MLP neurons of a small language model. Each row is named by its layer, matrix (gate and up: input weights; down: output weights) and neuron, and shows model dimensions 96-191. Each number is 500 + 50 x the weight over its row's rms, rounded and kept within 0 to 999. Numbers have three digits each. A neuron's up and down rows have the sign that makes its largest values positive.
After each neuron's rows, "raises" lists the tokens whose logits its output raises most directly, leaving later layers aside.

L9.gate503:385488460523608445495459509521419488519498469538547380533562508376566536551486518414438478481423493469463445449449525404518348540528472565610480540505508563500539441490476574533467486529525476497489468430520553553513475604549475470481559519554490514454523505471523510422470448559500562499
L9.up503:486593421431555495346484553606399419550494449504520554552373567501559461463519515513487418462537441448561464455522477496511488506536444504538451540542398471416534534451382450493381465458484539559433524537495462492468453467486543526434462444480457473482464509555566415523506443412481492512
L9.down503:597470493508525494487506540600499486549560551462431505518320519547561559516446535578594537552591510493468475479505522460519520510474593385508569432489579550418512502425458385482530415500547545440640408520517520541450513505515460485526485384463436522468525523550472497503480542502511658601
raises: "ly", "les", "led", "le", "lo"

L11.gate5:405542486541535473482467560518523506527431475521582565529408460511523514501447454480510462551547616495466399464489520580473506495524485515496466535459534605486582475477487488434510483538460479506547552511455485578408517669510584461393529524584488368498502488473534473538549472463497431466
L11.up5:533483485486588394480519506446479473557520515580584508544488473510536445485462486525516454481517589586466390452517512525455486423492539599608504505461497538512471475513469524528450537417409487485579489558499530508486517506505597548470532489512651509495542456572497541499583545485431439519
L11.down5:502527483493487459541485468541439483553438509419497533454498557447536439503410491461491451466458513437503446456571457615515638479541470527522438521439442491536473547476449554544431484490528431379527482534432575420494520524496554544652493524421585554557512558597555512559500449420442445575
raises: "acle", "ance", "iting", "it", "ruct"

L5.gate250:534552459437493458395469479509440496458520475474530533567487500524506505434510469535485479462481418480442505526399480561548481467507516561467457538464484552533518443619437417404464423473479460501538485480584508493516510442484516448588562508494555537565532381473533540408494454583514554412
L5.up250:566549477465525448437503546411549531488419472521528518519482572500529388438548483464568423528441433512605469494476511561472520517444491579474451436453504506461552524595473508381466438493505511441529470530509545505557407515470426448498561460490496595518496428532451533487561535537488503474
L5.down250:492556518453386472499424586499366452497573468458538572520403525474504504446524464617592538455487514493499472472427498527524458420427536523473484539447532501543568465481379451481417397546485439481466380533539539538470483483489403510498491427492499547600626449479463487484441472566486492498
raises: "awa", "icial", "iz", "able", "ved"

L3.gate172:559490537559453492476481518500472436461449498516462524402438494572532489508441427529433552512547560491502453510491504579553442468514630451498501474567511484501481427460482412430490401570613525541384476493502486581479356432463539518494534475508493504466539463494506412445518510521434586460
L3.up172:505494607537466503572563516517408494546501531524434536431575511595442462542449491492502391442529530478424411479512566506436560455577519526518433447543532500478520476510549538443451480494513427476377484502432527438467504482473546576478454423539582472509557428564520513488505566384588528489
L3.down172:410469524510516481514540503577468491414478477472534458477491499480478407470543493390457493485544490539482562541550509442455498558451584461517487475430467464561471597636504438369449570538468509596538506423470461451491542587457568505457551429491524510481472552565399507567522429385517589464
raises: ",", "'", " and", " of", "’"

L9.gate309:504572436493533457486439446510567412529464515438558321524516491494504431508533476415458519454642463516468441512519517576520535494482587447498532449541556507462445512539655525585458486493458525429583607530488435439485448507504586510553517485491502502567565497419578558486472526503501489402
L9.up309:467565508551427525408561526557521551451587509571485488422460526521507391483564609529525556477461444542461567470525423433536498490565545440614513454452438401524512403481533500555449449526459447466475492481494514626523591389418480410543521509549512427471508517483497450486471441496430478501
L9.down309:536481499497454521511557506482410545493521516584477470537485525454576509489443487478633509438533497524471526491483506526579539499490570433499464548505422464473501447493542453484516478436493472521487626429558476537449520474517513672480567404561420548571540431448480490525542584425535507446
raises: "e", "o", "eto", "ment", "y"

L9.gate330:527455555520481483485492512467568351590501545521624508461523481522554575441549527446480487483540484543488484504438548444465522500472472456492521474545511453472421498460582557464549553577546583586565472512561544525566615535456577520376465461467608505452610502520601522526439561467508459470
L9.up330:537443522461497490473509477450540505560458589467549385525474540519519536461537526490401520502489382561488397515497521510473481542339526571487461454462509475515463565537469499520423466450482515458543474556542536548498446525549536483450502472455615509436577506534471455494432511526533478421
L9.down330:532402544538509516605484472435440466511492413482564466420520539487575555550496522513524492432417451477573414497474557471458526563492467506556405506491549530458467498387568552469545608540341529514521457462526589411527567435431439399495475554512525501493488454501574533521522495413488483527
raises: "s", "sson", "sy", "ades", "ss"

L9.gate232:369436558503570516571474474564584470461505500532468514523513465514449619384514445521516513557525460487458560493586489574513509482449493435519500427565523474516561434461577521515498487532469558517474477429488509496427410465580524500496660400509549553502594554482478497496598396510487519525
L9.up232:478438598445496499524507499556508483511558536436466501457474453591420486544488442561524492488517575585435457515421508547504591474468471450460489507497445497535527491480428592476408480509516430512497556544507508399469468484614528587581491491506516546523589470512446530505436500581444481534
L9.down232:527471492466506532501523440510453491588516453467481460554466468620467447459505546537553497415425528511447558548520546500497417527539575492486471459473400580488476429572416507549450582496499522468507506532600567511500461603538508549562470534651494592540526514574494490461497514660521498619
raises: "xi", "ona", "day", "ode", "hed"

L11.gate43:479430449471510513533577494473469499531447507492487470535448591393490463473537528441444576537489474503422415569458449556548523520560575471514457442518509506518516554493520468492479397488583510473492500463597460583502465548483566497514554556535474464474582582512520353478421593445540403517
L11.up43:392442621463469532508526520459471508487479501459532518573466422466505466464511513427550479515490472409506478450447529496572424544570530533475551549491496557467484432502480583466491475576422459469591513486369417583524390521569530443515469532490500576443596513540465494439456560427476467484
L11.down43:447438485445537550525502568506458514475480493423473544495438475499437395471559607481513530517520461527454514528447438518511458454551572448505478486508547434549415425430517517507516507678484511559542454502515475523579461519494463519533497475473487585509607581523546502473537643495563541528
raises: "ology", "oph", "ological", "aco", "pt"